From a checkpoint of a small transformer trained on Wikipedia.
Size: 16 layers, width 448, 7 heads of 64, MLP 1216 SwiGLU, vocabulary 32000, 67.7M parameters.
Architecture: RMSNorm before each block, rotary positions, no biases in attention or MLP, untied embeddings.
Training: a variant of Muon for these matrices, 427M tokens, 7111 steps.
MLP neurons of a small language model. Each row is named by its layer, matrix (gate and up: input weights) and neuron, and shows model dimensions 149-244. Each number is 500 + 25 x the weight over its row's rms, rounded and kept within 0 to 999. Numbers have three digits each. A neuron's up and down rows have the sign that makes its largest values positive.
A block is one neuron, or neurons of one layer that tend to fire together. After each block is what it responds to, as a language model described it from the Wikipedia text at the highest values.

L3.gate126:484503473528507498513497518489548513511527516512496477470498489473504511465448495449499537516492482513501515479481490501512507483478516506453471508560464536502470495493510514516475488511541479548493514482494478488501477481536481536469494485518490505501496474469497458528537493481475528504
L3.up126:495488464500453505488510502507514492529499489527553509518498539538561518514495496509502474526523485525506502489497499507519476495514482503457480511495518449505469498452483497511506509525497512479505524490485498516474524510523502501461432476533468510473516489536529509488530507545498466547
L3.gate157:476461512518525497514463499503508457524495534471511496488533472476533443542489492487470501456498495489479493509503474494501516501522500488492522542469505495515504513586464493538501510516524484474497464509505493486532525507510510586529526492527537490505498497482503530468499485473479516476
L3.up157:502474488504515495509498504515477499518504467528475462545482496490503436561488481464539489514525539499503478499558499544492492493467516495523524508425508466502449517503523493491537528529517518494498472499502518479515476545480522477545471494455493463499459510494461524509484484536498515463
L3.gate299:491502479508503465493491507495492529456514546512541500423494489524468492496531485520527460481458494519477544517466479552494513486512520497477450512507528500505482521469523509489541435528514512489483523530459452486505508533480469461523455447539482517551491473470528488454497491509476512536
L3.up299:522524539427506510500478497496546526492499502498520498508490479479523514482490509488499535472503512503517537464500497481510469508530514484507455493488496504521520489483524496530540505495532483505510470512520526502472501496527457517534460494503499491486466494491501507515488523465526483506
L3.gate378:550492504499503518509520509497503492498501481497534499452514477579512490523467517518510499486532482514532527507534467508495463526495499540526501505501520560491466499495529521532517526486518539502522507505551510496484507521528474483503535523487472439503520531490519520519487465509495503506
L3.up378:509481519499515513496450485506498445505538526519508541526463501479505510504469508528472540483500516490541479515547517480531507475507522530507510543476518467503510502507547487551556531492473455505514452491455519489473484522532462500540518539461467517529553498506482514514506539476524512471
L3.gate452:499499499488452517503541496511518511486515505488520515447515494527503477485486488510468448517502501526462468500531494479497508519466513499507526540526490508520491462491478458489495529461510456480507472509501477503493495482519508421472502507539470458457501491511498485453525477542514486494
L3.up452:521542532489464520482479496484516470483481469475503517477504509546542489521529473478527492506508468482500526514528464520512471477505522526525485504533499523544491470505552456524498489450521541462516479487459548480502499546510483502473516506554509485472542535464500507466481498519508536497
L3.gate592:456530465505461533497522429506535526481479536532545510511545483471500487511485526486459497485490504491501492509516512515498530496513473494456479552532507511480497451470536473478503523537508520469532536484486467505452532520506527512511504487491527463513483512457486477511525521492537481504
L3.up592:507505492531475527508517475496516532528530531475536525500532508482511518510471512507459496468526512498499503537514489514479528505535461534529503480509490535550480493496537476532520477516519488484523512530502506509457481497483517476529500509501487521527479536483508465513557472522518544501
L3.gate891:491488525520514501550447499529509510468540478515468469485522543544514492491435491467513453547476561490431501495490481524508506530497524474464481501495487457495492483516489495484514503513467488468519508521462466486516466553478480503499488507505465488498464530464482476485451507513487444493
L3.up891:491528532483481517508517510528519512511459490481508488510528474502500540497507477516524469525505518475495473525453522469456542483491524491474517513512531506517523489486491514498515452545488535512500475500545503484477472495546477501478480507525506465511454503511497516485442459532496511543
L3.gate1154:466508421534488487504529509512508496502519517460515534504497533541518512543518495474465509502532527509430470521502461480480553448477520476491511490510493531525521517466508524509492498498506511536523481473513470526537486508500503519547520470518480524513518524528520490513536511487506493465
L3.up1154:492500466514517483537530493521497511508493504498486516496544533511507464533518484530497471487518523500544526500494529522471531432503540488504487491486474536468520519493536502507491522508519512515504513495450520492544511520493546482516505489525538491473471537506523566506479509536527525505
Description: Short word-start pieces, often a single letter such as p, P or K, after a space, parenthesis or pipe: "(p)rior", "p. 211", "Walter P.", also "Gold" in medal or certification tables.

L2.gate33:544505449453466548517502511487497505491468490473498487476523492476506480510501498527511518473501481476491478467490521485504484534466526518506449507505486498510515501491504463548511500558507538488483505539540509474473527454499479475484488483526475543482500467505514468469552526488449476531
L2.up33:529480447467467509519514530510481517515506504483505484497502458511512480500517519536500527498511526483485510481474487496521514509483495530483454492527493500525521516519479493537489517531482501489466525505518538478505515445520467516456496498521511520459500508532506489472514483499463498504
L2.gate69:467477500508490496476497489509518455553515490500511531538514521463483446489490468497433485508526498464474514539469498491485511523510458495500500520468511471500549496467466471479507477508472476483482532465478485459465499486498512481508470472528514482469483510467571455485517491478494487457
L2.up69:510500491504468507476512470489543492516507475524505500508483557475494472485510501488478493547511503507486476492508471464503495510517440470519506477454509452448534492477475465498462463439493481483517448491488470485479523540513547518488483468496525485487505471465510492467509551511482550495
L2.gate468:489515483497458509502497513515521534511512478485519503483499529555490470494490509480444473501503479477473522482483507482507531487489518496497472496505499517508497491518516497522549452539518513471483506519497478491451507465479453445492449473520539466466553482504516452474551503507511486477
L2.up468:518544486516456478490513491510511524482497520465539500535535490497507461493535527510421472504521489483486510507497491508480514494488494512510484465506508524533470488522471478526542476498540493513496510498507474508500491459487459479504460500489549502473488495521548462467542467467474500487
L2.gate863:503523515521516507467496490502478515429500482498489503492494444524530526512545462521486541502535548482471490488474511495512458481533520534504488542522504535511479492526540501492511491543547494498479546510508482489517505541479467474497481508481464493477528543494490511531520469515475498524
L2.up863:506486507523531492444508509511503510449507546482489504460508475519527469526485492496458505503549544492512483508504501493515505422483525538525504499486505504524496500515471498499474496480498487474481447517510512503522468526482497511510510479510497486504479497531475515529489477507493519488
Description: Adjectives and word starts that open a fixed compound, mostly colors and "gold" before medal or rush, also high ground, academic journal, greenfield.

L2.gate306:514506485537530493524509486482546487495485491511522503512523491500517529471509544533503481486496510524517484539512513492505542496498453467518503479559528544476505502495485512498460459437546506506498517512478492491500511492506473492501478476500490500521508532505492528460501503526501518502
L2.up306:483550528506556494519499490480509511494457490528507527506517525474514518486517516515503499522516513505513492521523494498501528520495497481546502479507522520464509478510519497481488447470528475462481517492509478485488492526498473462493476506477476503538505510517486496477504483486526506538
L2.gate625:525522458537499458545467491486515520499496543491500480451472483510506457504540504459498485525484500532493522495523534459543525497540535513508476463507490501500516497524518478506445499492505538461546558491480465488465478476478499478461462455503495504512495507486484444488455478506501498526
L2.up625:526541475571530458550477508479512515482484536500521448474535487516515471493509499494508468515498453520463525508491497466524499516534500495475493512513514499471534505488515482505442504441499504455514524522522505499500506489520552478513454467489515506520492517487499505512489460546488469485
L2.gate721:506499449528511481462498526485504472479479494498484485470543545515483508458468517482530508505542494505477532483495497460490528483496494521488509470480522488464505523498530523511474436478461482503456478549514509482507521501438502478497510453505504522505501502511452504492529497511558508461
L2.up721:500508478474459484479470511470538547520503497447480494500500508481483503496528546505483507505506507479476504527487513461473529526528516496540559533524460518505503539486482517487483498475514515555489519490551491517498539481472544504505489482507494463476501469574495518474529500508483480509
L2.gate892:488541453510515474529491474471537507493510506471555496518538508545523524481486509515516485514500494488506501487509484462461518485506496503465507521508457545512468495493517510534492499479526497465519511450510504509498522493479458505513511446496551511475503518456481512531521467486500471479
L2.up892:505499481557506483469485499484502514521526494441502560491493472517530516471486564504495492480469520524551500538504489485512477480480502504482498454505502517457531467544499440508461521484481462530475480451517500492557448561469486513462522467494534470499500531528498537476493462512526487533
Description: A lone s token attached to a preceding word piece, as a plural, verb or name ending, e.g. Balls, Boxscore, Saks, Cookstown.

L12.gate440:536485543492457489526529470510476448478505492502506499485482534549505470514523524462505498474509505504501470547560500479510557481550522521490486487508455467488508474504475504530560462510502548526500540468502552460500519523479450499465533517549484486517478456523483567476475499536505524507
L12.up440:502534523523483470527484501517480458464495493525483468517487512541501498543496515504507477499510511514537478477554480494501538509484526472494466461544446486502493478518468485548492514506506553497514522442505549489505481509497478526489492525543508517502463504524525541479443494502480499507
L12.gate814:503465501515532461499481503543505501507473505484462489518483490533517504548499534504478475510500506491475464515528525463515553508468521468481478469506500509512514505548553513520498502503503520467486533519497541469528516537523518504477492523534515513532528493485549470493525523505527482480
L12.up814:523492488500514460497532485458475496539506511466478491486525496519552447539525479471498537544527480530450496474538510494519527485489497457510491484532484531465517501518511484522521524491527507482500515482486484503494480500525491458535518504527514499500539505474561499502509507506520482508
Description: Single capital-letter tokens starting a name, acronym or rare word, often P or B, as in P·SA, P·lough, B·eaux Arts.

L2.gate416:519462510529484503446550503509506521504507495521481499494527497479502444482497542518509461516488492525532509469484526489489492487501539497493521481519520521536480540506518523515503487552487493484463494476507495531469513467511465472507492510463523533448533534511526518529498487475539471521
L2.up416:532484533553498452464528491523486474511516445511482498471496480458503435515469550494480499548505429529495503434487542483517515487503538524508494490505552467531479536495531502493538469517493490508500506487486506502496474488527487506505496527458495517480512476519509528535485510460500506502
L2.gate526:532444506512485495476505450542479454513504503470519509484518520515469486538495455561514467509474509502498478484568514469490476516535530493541484472506530480458511476534498498495503528490498532495487486493486475465470561514512467534521502443507537505482506537527497482486508494507523486508
L2.up526:483461511501484462501470471526483434532471469440533513525492492489473514496480495525530475485489489468526503486563518468474501485522480505515551491494504479485506514513498503471489546501532508479490503510474487497476500546506448538506495474512530500495516496543472491480501491478482481531
L2.gate802:492450519482516486462495485495542527513499492474509466470515484497460497499495547511533478556468498529491498453484566519511522482539499507525523466501489515525484459503529523470508450525501532481476506480501497559484482502510466462506481493498453476511464492494521487463536500478513502482
L2.up802:519466547481500474457507488496535505518497499509507494504502504499479492474491538511549486542501476470491523473526564507529555469502483526562533487496509520513523478491536495489528501533495517461492517471506520566496488498512454470484499476487483492518461499509514480492510491489535478474
L2.gate908:469462492481499517483508504464511518485523502480480477480500515516421525486518525527539473491551487470476549425530527481465494489538488502489520519496475490503483485496550510488473481569482482478513490430483487526507516496491533497493489501530553485489485509526542475504521492459562525449
L2.up908:494471495469562499507503531479489491452506554462472461477514516509475509496495499500508478495495511500472510478522505495522492486569534541506549534502498481506487522493531562505482496534469463490486501459507464511538524510509497517519508477533555471459506468534524453488527485496525516438
Description: Closing " =" after Wikipedia article titles like "= Brenda Burns =", and closing parentheses or cell ends in table rows, e.g. "(age 27)".

L3.gate254:463476488536484483504479517486541522487500502494532510479484505521488529459552459503494507559490507452493499501445440509488496499511506468483476509461502480496524459506561491506468497448539480493492462516488484511498495531491465484468470451515480518505506504515513474500477501462478518512
L3.up254:449477491496499474490447518487559533509534522469538536457457484521479489483503472500484487519517501454456554455470459480461430486561508437551479501480490493506484510466554473490522515456504466513502492527500476508510489523503468492505466455518499508506522520536529471525488489545489530514
L3.gate328:506503515514489515505517499448496496544493471491471469528504437490487541532523520426462530503476488530474507517461496487503472476511451502448515481484549493507502483504515557480531470496536462456503458499509500503492549466480514490495498489490410532477525480484497469451479510520509529519
L3.up328:512502510502531488488505511496498512488434510441502483481513517482505479520535537472481528511503495513486498510493466501474516478511483483483468500464493483551460515528507533479489470488532460517500490439505503493491481487500443508438476499456486515497492497502477489475518481511546484459
L3.gate421:500494520501508514469500484509483530496511500516471523524511499460515511511508522550468493455494527530539492528523453491515497445534476505473476524482488534498538446537504525481499460477479481523501492516499467503516548513529524500504563483515454496546465493483492476516503486544511486497
L3.up421:538491496505485485451521496493492489492519496515504507534529507497500493493520488532487481472511494499530507523517477500538461435516506500490502529489475559474511449512497539484467503470487499565510454537500434520486519530513514496503558465496472519520454502502470483525525494517510508470
L3.gate533:521528476512478496490474544462527494521521514482468507473488519503505503508495507506531525467497476504519511521481488493470459491499482475507525526517504509519503513501491474475468476487510494501505453488463468470513510508519520518481501474501519478506537498525556539452511514476428519458
L3.up533:563533518485495438530456508476489499457484522473507512471460493488496505486487529512495482530508484494515490510495531502524491467529481518475481514525482514513529459495485494464487476481475496482500484506505502509498480531520472507536528460451493511510521493542509503511498500488467499496
L3.gate652:501508547525536509507498482493514502494518533478510504512512499517500506500499488503465519518476524498548477515483507501520515429530499487493464491528534520481531500499505447504522472498476468501498523523507487491477532487503547541482465475513491484527529490499526476481508459470509494503
L3.up652:532468484472464471526548518487584528498521494499472496491481518483489497499533481525517517512522481498489484517435488484522522527514482521520498492536528491461554498472496520510489505503509461537508473517537465500492544503503496499500500544522481522474509455483510491451475494522514493476
L3.gate833:516532492518509474503544518461483530478480490497539515503462456555516475504535456499487505443512520513488490529476441524504507498545504496492478526503514536489515548474549450490516487526523473448514533473486500494466482519476469497504517469480460567488492504537511451477449501523509513487
L3.up833:538577478500537442496485524522473505486506537524509467519460476523502430531502524509518507500507506495496502514509482544474525476522477495520471523484482492502526515478508455431529510491530481463462500465515527507504477505481459508506482544495523528546433529531499515519484517468501500499
L3.gate1086:487541480557506491541528518515544520502474494527504488497477498524484483518496491528490481553518466524532558495489493484523504496490480484504493480508545556515527478470509489531493473518554497498481522474474514499464508543471487502493453512460525487507512520508522512512526509493557507519
L3.up1086:506476456535539519480516521517533509517507528486525491499492495522523448472517487513490509544507444495502548526491474473496493480500509535519462497508501487498530448491468509507451475527528480514501507503502509472462523528499491523548459538527501529456545496482503490508497487483519499525
L3.gate1208:491552486510486519546518480479490487482489492518516521496488469476505541497482509492490496495508498554526499513501484541544500543539486507486459490522493542503486494480478547535508524513512488462506512490497504492488529551540463502512485455467503486503481473506471479528506517569422551483
L3.up1208:491525499499458492524499434458517508470464496507494484495504502478503480510478515449517558471483476551493525479488503498516489513485517505510480502498490507516516496480529509534472519530489492478528479484465486542478535549525532495466460487498498501513518488486523491488477556533512519512
Description: Fires mostly on sport names as modifiers (tennis player, ice hockey, golf course), plus medal colours and the abbreviation St before saint names.

L12.gate1148:492519526548488515495556525473522513501466519477495479523503481478444440517511504462517514477482491509465486526496488477477530529481506509514485491478514464534471531552547519467479476511475490514489495526488488455508502511514558510479501503478525511472538548482545527499518496506525469513
L12.up1148:459524479514525488509518481474470486481508493496510452517523491541519461547506539473522503508524477474507493524480527491470506472516553480495455484469478492532487498471480512494499502527491461522499513512467534501500479528498566520502496492486455501480502491505511451486538481509541487518
L12.gate1168:552471476513491530543496498512484483519496510495494462495516501496499532487521562459514531485513516492536490475503497469458513489512516463518484497447478502499548499536483490491468495471540503511510463512491486522553527533502515454460493501482470527482496500534500484467512487502489460510
L12.up1168:497449503462477469493492466519495435541492550484511524506506467521524469494505490504527518490498505496518465492440536479473529530534509461509501531505463492504522525487512471526459471537491483456517519508495521551538515538455512525518508486499517542504492472487551508498473523502462488481
Description: A lone "s"/"S" token beginning a word that is split into pieces, often after a hyphen, bracket or prefix: on-site, in-sulation, (s-elected).

L3.gate46:482506494506485495502509465448513505502501501492482514504453525481441497512530536505504511480518473560517483503494515514442503503491534520483438475526521458470489529517495469514499547480521515482490517501475448494453559516504479533493463517503476480514486487455498489506503488510542491505
L3.up46:505489517496469506462486444498530493489511511528456512504483521481464507543534449516494555485486519537488505523480546514487520540497496470485496470477544474497496492508520491519492527463513534509460528479489467472525524464503486521508521503508468528457506538507507501505508533497541462479
L3.gate170:483516499530509475515525502509461516458495487515493481529541502509528527452500512502527436500477547520538501495446527499507451490478496499529501550528487504472511491526538513499542513465512500474440490439540500496514504551507501483517481500497498508490515478503491509528491493527496530546
L3.up170:506564487537511574513523508560472529461464444540508501510525485487532536484573503501483451494527486526515515504508527486469510507475474498467506557469506477503535527494488503504555543488560475477474525533522503499494540516451510499519492474506497504510475472506524530515473515482505535536
L3.gate238:527485514496470525502525505503545495506489491547545533537505513494508490509482483503531436514497514547466475465503510490519474456501496516518506503505463491474519462521501508479544480534485520427477489516513527561506512487480512490463506495505443476491484537500458505472526536521504525492
L3.up238:532425552499499521476532486530525519493510512470527490492521489470478512508508507513487423511464498523462528454507501503533443434492457501536515517491485475428486489506509520491518467530483495465509474523495496519495497482482498496509492478501462497489479491508491507476510512496510486515
L3.gate494:499494458513462517492496483516482488441503503493461511492471493517450515522513478507501477513494498535444494506462522518505508485498504473556491524515498455513464523540472500467509482502519518501529504543530517507497503489546494485499541524500469515464507470502498507523532513502513507509
L3.up494:515527542519511487521521502529516560509494503529502474517491515492483536501490514499508505515451467493486496509520509521484482493485500536484511458543517463486524501530449496566477525463498485507494521445519521467482511504449484480500461463480466498498485501502496499488490499563496478547
L3.gate500:546495536485499485519529514486487513495462476519487508516501544490462546511470508430470545461489503485527535502541508539502512497458499485487492518507491509487489513450477499546505502477501519537541512450483477483497496516491484487528535491476503491519519495489495484506545483482518524515
L3.up500:515524487476460523516523540490512505539472469531519481539521518516503485463509496497493525507517500518537540434503494522525458514485480514548511451493500477488519443538525524458525479504501548551501496478495493494482469472494500500515463522486464535558501451513480505521520536511461523555
L3.gate778:512505450540510528525515499485484478480503464495508499473500506492512481531483486482493506531497523490506512539484513497503494535477497479468534481551448515491516517484492512535524504540477524471513470496476496501487496510466466478491484507537468434463526475513525509495536490494512530478
L3.up778:526496485524498519489474518520502488496486531518507510479498551523511511512520487530496460530471490495463523526521467525509485507518511487499462565503444483552548514479503544493478513537500500465494518529533504533511486490531514497477489480531460475468504536528470513463481474503495496496
L3.gate781:504495514538482509508484517513514512465485528469489520505532449456477491460491555538532483529491495462479452500488555513531516473548493519487506473503455446532489495528502504496559551505524489485480496526537499511541484495470512490474517495493540503477525505497478489491512541507504458469
L3.up781:521482477463462476501486494506518512490489502487535545489534461473505477476450528530514487547496498470492449478524531506512497486561484517516509466516441438498507461524520507491518511486524489463480461501484514506515483496469520479510523473480494519472498464498493470512528529483502506468
L3.gate1009:511481514517490532506514478441457538521507479512524497499459489541536501494512466507528533486476478505521520474539499517503511499494486441497512477475492473509519501448553527510478508531461476519485466491500517518534552539478517469496492491475536515451525476460526508491490513496463514455
L3.up1009:515538511536484486517549456490522497502508518515488511506540450509519507486473495526525510507508528470504520470527470511522467507488532493500504482524518528498485509469511475474469484487476444483518480492468482475534483516528497495513437445482440499504539469474471520461467505508480488509
Description: The closing = of "= Article Title =" heading lines; more weakly, capitalized name-starting tokens after pipes or parentheses, e.g. J, St, US.

L12.gate17:491488501521508508490501492484515549509509505506456463490515502458538514496499541488496454509508505458534492503480530539474505552547454503462517490495490504458477478497499505487504508489482478443505482520538525471467454519503441508501489466471477507502453491503538478476506503502508481521
L12.up17:494505514520482511497499465473497527526539467458487515493546493444521531522493470524523458482455454477549461480487473489523517488507543518522503465513519480504507479547516532503488485475513488526476521487495528479522480513494528519478465470478485498536498539490449509484480565493481486473
L12.gate1198:523518513504489529493523524460515482503503520507472519498489501467476504469521527509490519540563535483514517515488472438467453455507488512512474517525483509521528490493468516506480471479535513466483500475538541509537446530490517503544535541487476502515511514512514534515549502498506452504
L12.up1198:500514512500443512512527502509500489483491497428453486520492490497484472547494497531497496526533515528496535474525470515505479476497485495517506495491505497504496452496484527454510491484506500486510472508519542465500526493484465491533495497531483461513493486494444488467495486524532488487
Description: Nouns naming music genres or art media, often inside comma lists or after a modifier, such as blues, R&B, paintings; weaker on other plain nouns.

L3.gate45:519489506515511465474516530488524512470477480473506510465551501523523489522454485477488508504501493511531499532463458506482549475485523507506514506523491479454515504499504479514526490499489486492532505457476517492504507489513518504492541524475529472500484522478525510524491501436476522512
L3.up45:498436493459514484510452498478536506522507501496503491488517506488484504483468493468515482526498540504504457531485494492462535442492513523491501469510474526486515503463522468479519502502507525488533464466463523519494450449542559445487540536483532517535476518509501508520487511498488515496
L3.gate74:499484473457485465471502520495500530496468462468495514477509464560503538505469484425526522531472491505499516492491527465507487542542491556468521467439488488518492515460503486465445500486549505478479471499451498522479484542510486488494542532441481518496490517505492517487520498482507521495
L3.up74:490502485443474497454487488527485525551453435463474541518526481527521518527460495432511533516481518523491487477531539472510515519511505555519509484467500509489506490450498456522460452453511495503484468502462531504465491520500489489517493511459481520519478504484506544474501497468506504529
L3.gate235:539509457517487487516510495487506518481472512485538496499498486521550472461497461507481504461525481477524537509490489473506552531524496519476545471500483501485500485470466492497500463526500513527518481496466498497529511479528496510483479434504492532457500518513525479491509463526480483524
L3.up235:516473427465490508493524463454493498479491512533524512478511504485533520498518497532466489502513504508484530479466488491481501485511438548498527513532475557432512513502545483510416471465496536490561485495475518523548553504523498497514537495465499526485527496498467534465504468532512478499
L3.gate390:529530510510493606503514469473497521504482472487500493519513519499510523501484517558506530488505509469529474514493508516494466472508520524488506481433504517518502516495516473472538522500537516511483531516582502492487474499527506522523494481472517510529546458525492522479490448508537468501
L3.up390:499536522496485463493503479463479540453470515508487525482524500532495483436506484478536502465522513497506497513520499502494484514489491487472521430482512503489504488478473482525494562461504499505536539435517453453506473550534523526462480494468506468511516451479476516453529458531495505475
L3.gate625:483491455480517482509506511487487506469506506534525493506516483444491490471506482498487481484520464521456474527496448502521504472531470526510524513516539509478525530480488473482529531515489473533475525462503476497477559537523510489504472450497460507515504495466450515516476498486537477478
L3.up625:531495465485491437483502498511503568516488520493501480496513473482470502496538507529490501473496460502458472478541478458562531458533485541505521462512519487475514503497522501478499522501510463522526510528500490493499540509480465523521461467515489505479542472483465508515493518523507479518
L3.gate970:514446491484463505508476473498521490476488539456509486469528507521521498520547494504478517515515476488454488464534457518533512455499507492460464505510458515501510530513535488487555501547504453461534508485480460488530540508493513517476442522476536522481563494458477480500482460530504535507
L3.up970:500431458488491487520495499493510497486480559472497525482527501553569490505520511528490516481525449528472484487485480521531506469490522495480502511501486512476519517533498504521540485486557475467501521504475482463497489523516523527490449491495522528506522521467474522513522457522514513506
L3.gate1165:496516501530501501538520497483514486476473489492501484464539499528513505522535487528497505484506480481485461482493508498500538516472448490523472532538510535453480526483534453458498469514510501516486520473496512524479521479481532509468484486452513490494478483483478511481504531518502511486
L3.up1165:486512499520508492505511502506472523529471481503517477485494500500515553508549534541479513509470476481487486495497494472494525515538460499518477512543516492527509539518455467500506499519535498496477520488525490483455499544547468522470483511442496487495464466524485499514529495512450483496
L3.gate1214:485523506482483492470529466532474495504496491458498541470524511524527513519472506488486483500490473516508515512497460538507463512502507524539467519479523473494571536512516522480509491482529499542529496523478524438515510523513529459513494522521473506513499545485486510516500518469492507460
L3.up1214:502512505471522485493510444513483483472492472509473517481517469490479511484486518486484516497512487511515469518486502471506531509503538486502471472452497509524526492573532494455501564481494553481514498501486510487495534490500536507491505455516501502478522502488470467525510451491528490516
Description: Single s tokens: a detached word-initial s before the stem (s|mile, s|lums, S|pur) or a noun's plural -s (robot|s, Patient|s, Rating|s).